Part of a small language model's weights: 4 heads of 64 (1 for keys and values).
MLP neurons of a small language model. Each row is named by its layer, matrix (gate and up: input weights; down: output weights) and neuron, and shows model dimensions 0-95. Each number is 128 + 24 x the weight over its row's rms, rounded and kept within 0 to 255. Numbers have three digits each. A neuron's up and down rows have the sign that makes its largest values positive.
After each neuron's rows, "fires after" lists the tokens most often just before its 100 highest values on Wikipedia text that the model never trained on.

L10.gate73:106102133114104136148107094154129128142130163133146144119131149132118164168123141098119118153109110088118153126150114134072150108118121172134137150099130155149085090140151127096131139180100148087139172158132131124147136110134177152161127153139139116135098123160150124074139157130090151124
L10.up73:092130151141091101119130140129116111146102149135093102155139142123084099114087111175160153150105118146138146143136144195141149111137117145099154085155122166125137133143115142137111111150086150128133140115165162123117109153130132117142140114122134125190095164115098141183170086119159157148
L10.down73:105151090108106179161180131111167177114120126119102159128155140102159104122154130100145090143136131101134146122102101126123118167113135112191104133084144111171088109102145113128205114126162141086158156138106163103133145117143163098121117120137112101135108146135153140071126136100110122090
fires after: " the", " G", " a", " th", " F", "-"

L7.gate353:134138106109091106125156121151144129135096134147114103160174113130157122159098114172078146163137120122090139140136153112147189152179112098089155163153118141120122118107123129091117117124124163066154166105153141120094106140165094149125130138128116150093151169155149106099153121125116133133
L7.up353:128100115114164150098092152123141120109074091109149135092141154095109134169163124106146135146098134153099113119138116133119109129086126172130145105110157151117127115088096128090130130108135139163147142146105138155094123084129131136138131135177112051105133165099170108106154108122094106151
L7.down353:111158152142113138099163128112120114123116146117090131114130117129129135112130140144108093115128170126164118130149111158181147130112159118108160095166160136068112173115156123165163089067138137109130094125111130104129100135078140167136159146168091132129127169142123162132118082129120145097
fires after: " K", " Z", "K", " B", " Sh", " b"

L3.gate89:102121139119126145074137116124155150130150109121070115187112081125100130106141134128125172166098170130109118140109118131124155098126148132149140105165139176135111116109105159132112098113093112099163142139112160152108027086127151120123115170127135090143120098156141138119126101167161111160
L3.up89:118086100098113144117133140106138159118147109141081080177125140113139135114124122111150120120151154151109123141155105179114123121132105142137155101137101161163112127162097096100163118134187066081157092108129107184106117106139086110105144095138133132146170116156114129126089132130148140141
L3.down89:116116056162112114147151174110164113081127153107118107123139119098141147101143147123137164132158115137103133135124135176144124099151184080127121133136141146139102122140179067151130098143147081128133140074108094111145113140140095128060127109121106123102141083161111115108121129114141114123
fires after: "\n", "in"

L7.gate372:178165136144076077154089115134133111156140118126107152133139118142101118124082131103129138145152119128144123141117136122150126147162097100108169172120102128142143161141096128156136080152111115142148140149147081111090125122109115143149119089122132140090125125146148075113155099110137153131
L7.up372:121088109122107170146104135097107154116135135167113150132123143110177158122153135140134117137111138179154088143132169143127131090136166153064128131104157108163124071141145162158113116089152159122173161176139104148168119152133121123098146139125096172140129131131144134145106119076164184141
L7.down372:116108090145084147108178125106088086181116129143101135110161150120120121125114110140115133121112118110149122169106143163128133152121152137136139098151112126111169074145146122141153147130105161099158093176110115147134125143101107125138148106126128139166166100143131158125161143139121137134
fires after: " D", " d", "d", " st"

L9.gate240:151159107145155089119156149119112152151115130179131142145113122123117134124171134100139119116114130123088162121142129130074123171101096081122125125123149118103124101149136127091083165108101166155127137094153148123142107148138072101058115124155164133158120114091101145120137177144158111124
L9.up240:132103125096119143129103117119104105144095118106088116147111065138124110142121116110118134180103104094127101103111131165095143167098118157106087149144120101154108130140159134142101119123143121146110129161084095131156141150109153166119144147123121141107135131099120117100135103109101123126
L9.down240:136129103131119140178128136093146147151124154132076130120127137188163171158125154153148112106127105125104149145139071139105125154078137143104115135138109109094120123107128135120144130109144157122177125172124108138144101107079111070067150133122136100097143097106124132133146120134103124117
fires after: ",", " M", " .", " B", " W"

L2.gate368:147102099091152125155133138086136132116136091129131109135144095106135115084170101136098120117144098164129135121125169125141113110090173137160113119123090187152117131150112145122157163157099102181136130144127126116124104132072132155084071155122170157085098124117127088159113155111149083124
L2.up368:142115128079174101171128113106155124106132082170133109127141111105109096096186110120125123146114111178145104109116127108106114107082121094159145112128095164157118142132062149120153148131131096145154146130130132109135113121069110134115090134099176120088146134102081142131127153116155105124
L2.down368:115116085141119152117114090122068142128128136152099108182092151172138170099108086078143184099088123125098135141098126110139119172137107135131133134121142120133138121156112152133118130111103099172157132080155127138113130137085138085107101156142181112083104091108154107129093161116129120154
fires after: "\n", ":", "-"

L9.gate227:126132121079146137131126139141119126138148115107114118136169094134127105102174120099092125128114073115143111116123147124154133135140172129193136144114126151146097137148133123142145122128167141127164129125147144135119121104143168183104110141125108128072115147131151128154133102175161107144
L9.up227:121135095145122129153135124154143179124116141130133160140125092131129107151183113108117111160115098134140123128110146146158111181140168116128091116143133187132138164121148141131138173086130129120121157131119116171132150162111137120098132121081136109098166147111141127163112106153185114161
L9.down227:145134172147106138118088156121130132146140139091118143133126176121148116128103118090076162108118122122154138149163126145157153165141086169096159104134118129155147107136158126151096196141150113128104163162129176126137115148113121150155104114157135126193131115136093122151093083094114136070
fires after: "\n", " (", "S"

L8.gate20:154116135166163124135138143137058108153116128174172120119157084132117116112157093142093087124167091108100130124148127126133158149143148127155145180186122138124161077125112121116122081100114128111133147114131144106151087137154106124123102108124148149143145148084104130129157083135136120139
L8.up20:124120126161133106115114138127136135147122096101116140132133157117119148115083116125161142142171156169184191141148122172155077129140134146146129153114104141098116156141119109097099145129167138126127117127174103115116183111106171140165140108099159135095137131128133122110121146150182106121
L8.down20:105106123128121128129147127109172113106088118118141145109129116185136138155168148157143139162126117096133144136155077123119102149145170163101095124124164130098114103105113109182121139166142177145064124153106142153123130138162158091146125102092111138174090173182126154138131086109154104087
fires after: ",", ":", " p"

L6.gate77:140129124183177155138138131120104125192113140067154178184097111087097165158130130119146122127120110107135122121138130122145081108154136130119104125115132114104158121108110170096090126085140118110154097154140116182118133093126139110129182169114160102158142156139129132123129150113130119128
L6.up77:097098125098100165099166174105149147129119117102120165164113143121093134092167115124151171125096089102145154119137132138183105154125175129101125127139171140134135162159095094126157117126124158141159148094143143160127121106113139091138157131131097091142130165171119153132149133123152136164
L6.down77:149143137134084120098137117123133130162147113124149134132125151127107141144165106129132097138075132170133102144095095137083137142135088116114132129173138123138164130114115118065113148141130103114110145122153123142171125136113137184126141099161111138099086142067177137141107116167120116107
fires after: " in", " (", "In", "-", " In"

L9.gate446:171123162106127096149119120110163149135097088140151119132122074117141148107072095125128151113088165077170156100143149118129099150100090102134162155173078139105126150151141144073140112110110120128132127143093133121127147115148121112104089133134156144136070205130146137140077122132121121146
L9.up446:118129151123134145096177112126079133141130139144165122158142088127130145098152115112078118130120132131131144132162130153110151158110124116154192129138130140137150147138136135079167109095124080124120117108109147108167102101092151140157142126186141149144179152124127131113139151107155132106
L9.down446:089111130099141155082126155121138129134141126151154130106116179117118116157156075124132148124106160130123146146152161054116181097093113125135131114137117158137144139080153130111129110176104138128105115134131149111130099123138122108129125120145156136102133130122112133100083168068154140123
fires after: " the", ",", " a", "The"

L7.gate68:134125109129101105123164123116100153083152142144129123153118088159095135113102106148133100125114145134123192104164116166142118103134120117160168132135102130133157071133147114143123131109091079144108144112095132152161160122109136162126126124132117129097158131126121144128100108110131131167
L7.up68:129101175115127154142164137139076139135105150104164140094125089149113142138134128109117135131096126164166107137106088115191096105154112095132176152128089098117179094109112133138142139156100108117144173102093126115080117149160150112112110127123110130170129157109158114134117136100100119122
L7.down68:147107096130076151122118149105113151134123121146119112111144124132129102172137128131133156173134114153136123125128129121146135115128135149117095103161150132082161149105149123072155098097115129146142129116116122144109130092132112130128111097127093172181130142151127149096136100137101146087
fires after: " the", " a", " an", " in", " to", " The"

L8.gate1:111107146101149159087112127107079094105122106119115152119083120103110124150137136143129157137144065122104096107098104120104117103151167121130165151119104125116097117135080120147117133164152122112149143171134117167067081117132088119111134130163109137131087124115153149133188076132142132141
L8.up1:154085136147170134127114143077063162119131110171146105140104122058139165124112152116135106145107139158113112171135111133143120152130142116143123104116110160087102148155111150112138152123159106135142133166135129163171106109124124170115109121136141125165133135133142124097093094149104155118
L8.down1:134085172164099060144146130123158153124109119138144120151097189116168121077149172139118092129132152131130093153152159158122168149145142137138145116110151119128147098150188089084144137159120161152136086158092121153133134142131120134111130134119131158130105144125115104126097115133137134139
fires after: ",", " D"

L8.gate238:116083111110131158130144092148103119102111122147118096135131120118134100107170061178143105090162095111114120127115087152112140128129160130127091106166138140139121162152121177102178135118106109115143134143142140102141111071133054090158101105152152142141107114124145152148120151139070156074
L8.up238:126132150140153160151137118167097149114089132115187122128091110098133147084129118169126128124147124099103114113133100137155125154131150064118125140163111153144130152121088144156112115163133128100110148142145119118183136087121101097127098115150154136104138165127164120168126126192094131142
L8.down238:066127117144132100111117113116143139172147084162127120126145143109133108188139128145121109133073154165142117181120170134127132123116114160087145131124171135140123112137113133106121148068103114146140121107107112124109136139126121194107149181112097122152124151119142177138142140105142143143
fires after: ",", " the", "\n ", ";"

L8.gate15:137161145139143126124086138125066174129141144148135095147076128130099185100144160124118114113089153143167136118125152156088102110145107101115142075106123130116124131180125124149112097096143114095136122125123134132145089179093117147120140122128122129134146123119103118121111167100126101144
L8.up15:130165140114165134133116137134131088177156104138095159127137152101144134076143133149123174169144111127117151191149112095114150125160137120156123108140132119134147095132135153149150168133149120131127149144148131122108115130108175137148125159121146102106143136185136150172118141127093101128
L8.down15:112108109132118090165131125114192114113092128129122133152127088176130097152112105154158124138174115119138128169091138148155111141118118113107148124116130087174172088095112128164143138134128149118133131182105109153155154102141138156118102137119116114123119118160129112153092118142131139142
fires after: " to", " not", " could", " would"

L2.gate158:120158112133120129114144088102147087128119137159112135143123098096121115128124122139094086143121143164127127074098105111137065128058091110134113128127079157151109137162130115155146119115129117132138132130176112172111150145127111169166129148097167144121153087136127133107148111146147110147
L2.up158:107112133095102102147099114125147155112123135142119194121127088136168096155106165125145135146169133134120113100099190186057115134161085127154142156138123138179086158140083128115144111126090135152124188150167130088111146102118124151112175129141169113135094105130121132120121125130108108116
L2.down158:135121086169128086128111121134142102126114164119196130094163111146145136148088163126136157118155149156126123109083152160051127137136130141118120135156087129147134172126107135129108119158118098109128142106115142123106088081127156181131182124152114134106104142147122119141131116115114133171
fires after: " (", "–", "-", ".", "\n"

L8.gate219:103119147092121125117082092114116127173088138132157094165076097150126135166121097132095108146123110183136115117138104074134121114116128124127090108095111111125129155126111145129100134145140164148125126123118141131113133125150113115124150174102141122126100109102123095137158137089136171148
L8.up219:104114094152125145154106119109151120123105091114120116154114108106103162159120159161140143109127168154111155130131134119179137167134141137123101102128147145121095171136144138100138154131153121150146130137123115141134118089139129124157086152153139114093126147110086122099168143146149125102
L8.down219:160152138118114157105114112110123131143106118130113119139171149104118151121089179131148139144128122089115124127135128160108121161139138124117112095134119112116152128150073109109148129172137145123145134151140136108148116122135180127123132151121085115152092153157157090129160105102088168108
fires after: "-", " b", " ("

L8.gate262:162130157155133099152114111156134116140148131115192163139110096082120151133161123092106105133114091131171146124099132145146133135114121101107130141103154129122135130126156131124141163149101133138141165154171138114136147157125091201156103135136158101103100119138166159112129163119126154156
L8.up262:133148109107151089129150126110181124127155128128104130127103112157120177164129076166132099107074114118127162093140141159121143138099140129103158124137163104129089074156113114144111124132094107090126103128121102145148144105125134108130134135115085108144156105105136113100132129098127160163
L8.down262:149161133115092119117134152112161113170121175121131174172109165113130126106138122144119098103125183139101129120131077160142100136121110131113118099139140111154129108124113105149130083041135153158102119109178116110125095086159165157126155102117108167138100124146120115151144111124121117091
fires after: " his", "'s", " its", " their", " the", " a"

L7.gate337:130097142082131135119139085150115092151153147155141077139073120106146121137153137124117116161105130137111122105111135113145148141116121105143154123135116125135073109159120118100151161153150107170124116102164124175097150119103139137143099155152126142127079155127136119113179095142171083130
L7.up337:109131135123161119154133166150106108124130127115129120101122104137153142100162163076139096153156158094129132140146129146130140144118126117116125129141173133151114117142065122140144079108142126123168125123135148128098161180087138142148144076167117146115159136174101123123139117083155115162
L7.down337:135158131115126167108119185119145132104108148095128149137151130156132159100150120113152117109161087161132157153126143140095125131159126155112144163157156127095104139131128096133132103126161118096140132142120105121138116121156126113148102144110073111140113137143089142127120120110114050103
fires after: " B", "M", " M", " Ge", " Ma", " Ne"

L8.gate422:130149139108156118137121116120114125100116098096108161180094154122114191181141119154134113123116121115162151136124108127129080155127137113139123127127082142137155145149124132125124103133128114105114114134142119111140108165135109148107152147125138145117078167100144150116127150112148114098
L8.up422:109166098113125088114108171141097098155157146081164118147138118127109178141151126157149147130119145132117139113135124137131174113092126110133141101136090156094175141106117098130115114155153115119133124130115125143154132131119153128157155120114097151147137125110140108123133132123147128146
L8.down422:112143140129133156114117112106108135110094136121111134105130160115154147130125159101160114116131116142120141139159130135094177192164191122114140090137156134086150141153121113130137074131125119121153070164152161139097135117136131120097123125069160141105152111118133110119107108135144113195
fires after: " (", " n", "-", "n", " W", " N"

L10.gate171:107086116175141138161122117106109115131114152123145170107132116145127141124160144152084142139171179111101126093136120142132118120127120100152138159101130126106114151135110110148155147132121128104089123156124148130146134164124128152111162112133146138124045183112114131118163124134153145092
L10.up171:153108103150124141051158143098137152122152127131135093105118121125152144101101098099112101150154104130126147163120120152146151129130118158102134131168122130130152159140131114097080121130099127170149109131161161142162133139128119109168138099121137121132079118116122094156128116126125113125
L10.down171:115143065100108104124141150138107119141153145122109084076140112155144158119118086119120113105154129108100132141123139116116128167133153142070145094133116132104141141104141123151086105153137166105169122147151107115159181165144123121119125108104108101137107119147133164135154132126118112118
fires after: ",", " where", "."

L8.gate444:158128176132151131177097140112095158114099163113146153116141128120143131124132111132115164124114126137117184100097124161082122138126110170130111150142125116120139135126095131090110146072127126171130118109152117134152164170159122169132129132118156142163106109156133147074137112142114154100
L8.up444:091184142111085055127146137137107121136118148147105103140101110107097139177152112137147157130105106147111175122103123107134113149101137115117135142131119131128155147145074087113114131116139132109109097126136152112167109160177117155133095135131106105128122107072110125132114134128129110142
L8.down444:090152128169114129151145137099144129098156113130122117136109113144104099126088084127144105148149178123146091147138169097166144132141169121146118093124122116130170135088128123195159139110068144151124121115142151120137159090148125128123147154145122102142119153139117124126128139145103125113
fires after: " W", " Y", " N", " 0", " U", " F"

L8.gate173:111101118217111108148139078115124103106120146105184142184141110086124152128104159097116130098144141127108164135090150112149090091162105116124170106121168129108160126136151120160119136117089156138160076130109118121101145132158126158120146138125129132158102090139136123106107124112147087115
L8.up173:101115158145106193118115130126154152104114129122147135149120075122105133141176166108112144086074124084143109160094127104158078142156117086136131130117138179149078100161099128159087123137099095142141119131124122124139161131095138133153165141128155142107134122117132162132132122113152113134
L8.down173:121095121164120156139160123118150109138112116183117120140120148166147103128115159140131162159110131159102158116137122134149131116102142093104119165111133127146117110131139116101123145095121161103191101140144115107164150146139069158124142125178144133159060115137121173127116095120095146112
fires after: " re", " to", " was", " he", " under", " by"

L8.gate352:103085116099136101167133108129091147134105123114096150088139131082170129165113153152130101125143043113159143134107132153128118094179117097117120124093136137097112160150132094105139125131120139102177150161168160164163101148135106124156099114154139088119128133127153125145131136133126151120
L8.up352:141116131123114130085127088122110151140141150132158075154178121124147121177101129131093113139118169135114132131126137153137113141103150105125141100102137132131141114107176118134110125147147093113083066144131132173142162137134146145106139108113132187170125147090147082150149123059142129133
L8.down352:106137127088178147067127116089125137143128107101115105153148149120097179087083116138108099121099103152155133131175153104137168111146141144119151125105129116134150111161164168087134133158109144123126114185135161117148103126080107154123129125143108126118133128138137121142118130115107147124
fires after: " D", " N", "N", " d", " G", " L"

L3.gate191:104159080098112138089112144135152106160096139130127118120133139072175154113145088153118111154200152131133114062144135134126100125145147115122136131101115152134107131097107142117150140107109136166132164082110167130133126068108111120128117100117119110160137103150141171143153093124151106096
L3.up191:147105172094151138136075114106138110114090162139143131128119097072146109138175125097124102128095103112172147141081145114111146050127112098120138114144127158132125123148135105159116113154117114122151116162089096130160098139091158092135113155109155144136158135077086090094087145118136147122
L3.down191:127113144181145097097138117111122148111157103122123111138095101139118098095151140108119090125136117117133141130122142153132108121164108112132097110114119124122146162151097154131123164121120055097123120133129096110066133158125127144142155129199138107108169110185133131107116152141086132112
fires after: "\n"

L9.gate338:150101099139142141135154165120101106129148156106145151137116112102108151131119115132127134125105100122147138134171111080144120150135135133160121102107159153112114159140154164095127157127167137171134127162161118089134108151118146125122104131115196114142165177123112123069135122150157119123
L9.up338:120103104153176159150137164088076129129149138125160146103100147101126127104110123113181168131112143129152134151181126101103105152135148049132193139137126116116138128134094114143114108123154119120096162152160131092139137119139128108136124122107191169126138178124124132149130106145134144113
L9.down338:122125168120102138080118120123161138139130114119139120154147134137086143131150120149122091150182135154106179161099111130149117107114114140146097119128160153134109124151166107095123113156131125136086096141107115144128132113120112149146091099136113144103116144133070135108113144146135148175
fires after: ",", " (", "."

L10.gate181:121109145193107149145070116127107122144129107100111130109119137138124151110147120124154120111155133093130108132108124144138126120135124105130151120102107147097126149165087137142106167140121080112170092126145116121123128143105123148146138108094120112127144180106124160113135124149094116109
L10.up181:150134114147114128081111147125112114154134111098114121130070124146122110128127100113133124137121108166161117116111130097146083152101161102158124149104110158150112102167095158159130128089146125185107112132152146139115092127088142195138117104120149109133112131093099145119147119107122104158
L10.down181:106109126142100112161098108141132098181114120130147135140150116151186110114136102150106098148130107113141135135060132152158101155143143112105136126097105100104149122128132154146125166149103127082170090122126096116145136141077118142118124132134136119126093149152144151111136139125129103124
fires after: " to", " not", " can"

L10.gate334:125118125142134095168109164139141122154107133150161112120137107144127103123168176104143194116126135106091156199170084094120104113112148092148133140125170140155097103159134126107115169146144111139094153128129103094129163139145124114129115110136109127092176111134131085136153147122184131108
L10.up334:136141178117135123079160146105141156135103147068153121104135115127138148126159105092095075135131147128148166153117101122086131149115122120186127117095133152097146130117131121107113141107149137180084133091135133100133113121125116172140120123139096133161141101107092098076099095124129132139
L10.down334:118116122141090190121129125081125098089166146141129137163109130139141109154147132133137115128120134161119144146170151113079121136155088112134145137176102119134095094159127106128143130177174130145157110207148105136118173108154134114143113114107150160125126146135123098142124155116138122085
fires after: " B", " M", " J", "a", " j"

L8.gate316:150111140107101077088109106137150147105184122132138115119193174144113140120112104144096091103149078098151138146148128139090109135129115150150145162116147126149148162163093093088126157150087073093151165135143124123138136121131109105109106086113114129144085145134117145112115129125124173158
L8.up316:125160119119141077135088112143119154100108133071193122146157097133157152116092138136129118148139131137123131139108133125133151132141124118138107094145124122157150137131126125159136126150112113108183113127115140161110153127138124133170140101102111088164137115122128140167149130119135130076
L8.down316:140122127124141161135112126119078134158175116133114112078115120144145143109114183094188088118153148100103078140105132103146167134155096114117137137139137110134129126090132110173127123122144101134129131121109145098122099075169138177116135158105085163144121140059143091148127123140118158191
fires after: " to", " t", " T", " th", " acc", " str"

L8.gate187:124091114091106160095112094129138146086148098158169152128126138174150144101111127116156125131144119131087185110141143080112164120116165162147131103107137115146117123106094153129189157148103119164120120153126135161103115166094133156130104149139143128143175147104141114145097137130122122138
L8.up187:133083090098105154173095101132144096096162123126148130116108108139130112106116125129109114132137134150122135106104106125125119165114096137112130147119136134104125112127082150127145137183171139148134098127123147145153178139105114158098125153119131094134140149106114117137124126157147116127
L8.down187:177116094138163149114150090129127132131131081124135159124121136142097130074142146119118155103128152165133165122082150137101170163122087135130116132168164114111126128112147126127152158081151104111148180099120125119123095115160135123096104136158104114117106122120141131100168148086141152111
fires after: "-", "\n", " and", " Team"

L8.gate143:191135134161109129121138164127120144142165106142134131146116059142134114155175132160124150139102121151109156116115121099108143114113129126148125140156135118115137169191121083086132156138124121102127196112160116114120107101157103142104139141115139083130120111144126130106126139075168088133
L8.up143:145110141174124145116104091114136126106095135115142157197145100178158132118132088100100155121103115138117164136078087111124137156138086111115170163116126080120125130141134123125137148157102145169112122139107134181132139125158130138140115174116150102156124148135167131088119143117097122095
L8.down143:120141125117084164132150118164110125137140123136153126169118123152133146132109107131139135143114138161135116113133085115125143117115135093159135121117108085119121122154067111099101092110139125127136123127105133137136106126147107154118116091103072152121102152151107149164093093127145172170
fires after: " T", " P", " p", " t", "T"

L2.gate92:117110097102141102119137133099109124115127111155110114144142093112140091118164092113092097164114097123169101120082115145084102114145152119162159168135075126175091122137129147143172133138097136161156176111115073162109124137126121135100126132085164137136127094119127095130124145115181113141
L2.up92:118067123103163112133151132104105158101110101144124108143101100116142111105145116117100099167144098098178086087099129175094105101143145152150131164119066141172118139152100133112171117141097145163148153111130095126124138110114091137097128133127159151144142072121118120133122137117187130135
L2.down92:114093115116130119125153167112111147138121137151119098130127125146176142092092124134128135130142088108124112098139118169128158115141160097127105089097127160146158115153140139150162116140139112115116143124111131201084133108163140127107093112194083148111128106148164131123088126065147118118
fires after: "\n"

L7.gate211:145118153111129115140176174091131125101065166140130088150157127137149145101165151130107130120144120120111192143129135101117147118119108091096162134121166151116136120203119151132146141133118132150169115168170089127091144110108131167123086068169105133144135169117124127129104099082133108077
L7.up211:139119136149154111133131117127132123113151136105091095142109136145158142168144108150132144152110129158125184208139107115164144119129123122101122152148158141109162138149136154104136120107131100123173129123139130157147101099157148124129144078091114109110140116102121112150153121109121167112
L7.down211:115135132127106149133121090100122145140128146128133137120142143187138101096091124137172090168128145150143082115144156124136144162179151104147129125130145128116134161170116101161122119110133104155112105099138158123127133085165150123140149108149112136118121132140107134145162186143090104128
fires after: " and", ",", " which", " who", " that"

L10.gate238:160127087111146124128098089142160137111157092150147139140145117140123143091152154138096135102120071128162107104091107124113101142126111139141108152147117124142155168135138093098102156134134066130188132127098143130143123108112135133148127112131113128133165151119159161086104096103128111171
L10.up238:123131119115153091123136099069146129131110116086169155121099120158135091130130152119159120152156095098125122104146117148118107137107098118157084131146100075123112143079132123106138115100139097140175108141158153106074143090142113159149170135128127107132146115141127125149153138117143082122
L10.down238:127141109153075162173118092119143130158160105138103126137130157121125110154069176095139152128128165097128143181127102131150143131141096131074107136136123118133119124088108090112112133105121101123140139141120176136153099095118119148106149095114093089112108167128142138120133122130121124074
fires after: " t", " T", "t", ".", "et"

L7.gate27:180139087142115152103131080113145090128146135137131112132132085078139133119120119097120163122107148176137115132113130131096083134122160138127113142172114151103108153107119164113123099110112153165117148088157124137132140139101157158122149136093122113128114148129119137098183107108133160102
L7.up27:125163169152173168115097145154161149133119158112165131131088114141151122138086106157131168122128140097128153111139111140144139114128124127133109117134132139123160158109138125096185138106132162156132164089076153113132111093124139099116089120154137135126164090116136181170157128103137151127
L7.down27:125103074113117131162134182120168139147143153143115134114112138108134095138084121160131084139179127121158154173109165151113145144150104105096137143127151154115149117125121115138111130091139130108141152121078145143107120143156145102170130160147115123114141102133127171130101095101157112113
fires after: " l", " p", " L", " r"

L8.gate194:135126173152153131148141096152080138098121156148128109144157147113112210159128132152131120174128124154115142127135126115066143109108101107113111146132136151122116140091144139141123139118107148140115134084166108111104136133167158110164104080166116115138091131154130151097131100128122113105
L8.up194:122115142128131131122128147107142107098123108133099127136172112138111166139115083113132148127123114114101117125100145128077152152108153087186153129131087130149106093107124141093093079117121126121121125127128120078144113111171103160140133110121140110091132147140150142111151127142119143127
L8.down194:160137128160116099133126105114121099101105130128088081118136156125120171177089111133135154147161127096154134099113139112127152150126100087112150122167149113150106151137169147112158106154099142125125124142134105159147161129126147118136105078137082157124093105119096163116155097159121107082
fires after: ",", " B", " b", " car"

L9.gate79:128141166111142126097100142140119102113136153133140154116108143139121150054139131176091149128097112069099155129125095134121089162084109134121091128136141152124100125175128141115129117137139111147115124147142093119157121129107111119121127146114140166108101102096124090090097178113089151123
L9.up79:108143116105114060115141170129112098139084132144117092139119132116118137091126140145094145150124107127125124076097146134120146161139083148144154152089195184127155176112138116132145123136175140112117110110084147105149106105158113099152150122113126103119119126117088132121162098121129120126
L9.down79:145110148135133112133142165162160121145132121093127111098118117123141122159118127134141153160108143127147120125118175122106151154122115163107152117070126088157124113137164129122202118133144104147142112121138165127170134141090166121106139163113136137166131104141109137133103127097107158136
fires after: ",", " the", " was", " a", " –"

L7.gate77:153100146088134138110119147119109177096115126111195120141185114151116155124101155099127132100106092098133146110127086135134116129157088142167111147132141099151112126118121138044105102136120152106143176129160144174112128140130112161138141135132174146129131137113143144129103128118156105138
L7.up77:119127111139110130128169097114125163136120149105111155136130136142158117149130170099140156151112148145117137140202112173129141132105074145128135124103125185157121106142146136138152111133135111097111076123151107109151110135123147156157134123082159116138106132154131104144153160123140099122
L7.down77:091106099084124124115195127122111092100150093147175107136139139125120143171106147133102102145120204127136099121157129134136121140136119113151121153137119134153087150109153143109108125182140089119083130111072125104150126126105148139177148128153115113091161134106111138117117162131094119134
fires after: " g", " d", " W", " G", " D"

L7.gate227:138161110091069156147134145094135148108151118122159117119144118130131148128107119134136136122146109139144131093111169120120139128106109102128151144121149141175129105136153134170141112111093090112121136104099162089164146100124066141129151152132115108095106154122114138129152109146167081136
L7.up227:079126104125100129162084134119134092119100122096121114146120142152140121156116131135134124177086123152112129094127134110132070137130127143113148171102154102087130135158179101122129127164125123119091076110163161115184085176152133106135120143102113133163116118124132101132104107106127113097
L7.down227:135099150137175148121157106104146140156140137161124110135142155093141080111147089103118086123157100126155161124122127062177082118147109125090153104152121134144152119108118152138090120088133161151133134153150070143123116152130133158113159108123150138156129132111152160102111107150131129121
fires after: " an", " a", "An", " An", "A", " A"

L8.gate292:087133124150109121096143122141126093107128145160149136152093080148124107127110135111113143128132129156119137099154153162117135134071100121128104137083126099141134141135158088133117145103150137144124140148117126091119117125136142080094135129185126113115135125126116154135131125118200136100
L8.up292:135129131150151095154115142122139118129169122116089112147107121153163115134124159093113156132136157141138145118157144137131075128115095098149133142161154154162101151147160110127130138068169113139179103144107097149129088147132103154120121105140096157092155140121140130089136140141170132090
L8.down292:145156144147139100136137138120153122076116116109098126071133178119144120094135125079155075113133129116128155135127136170132156137097104148132109142154124082129066138146097133117132134123125123138151120149143140137141110132091101158117096104103149146108080132122066083151135113119072136150
fires after: "M", " M", " known", " he", " (", "H"

L7.gate358:122131096081176096103093164104113126091092121131145127112146122150122076154156147160138132155128160137105131137119131127149107140112129150123101094101164088102095113175106107121093139116148105127128144130145138171152137117099112124149116136147154133114210105149123135132204123171156103131
L7.up358:124126133117141060117163107119147118096102104139110122133124156123155139146130088135134115119152085100117086123090108149144167123110145142099128119150154119114105132131109082104139129105152108150142087111147095171131101111117154101127190108149123137107114109153111132093171161139129124082
L7.down358:130191160162138146141153116174122139101124088166135106109119107120113087110105133122104107128108130137138178129154117128132096121097124131127121090121149088125143128128139113140110103148134132134141175122144159145181165129141137099115148129113135102106095174135125141164079072122124125172
fires after: "M", " M", " m", "L", ".", " B"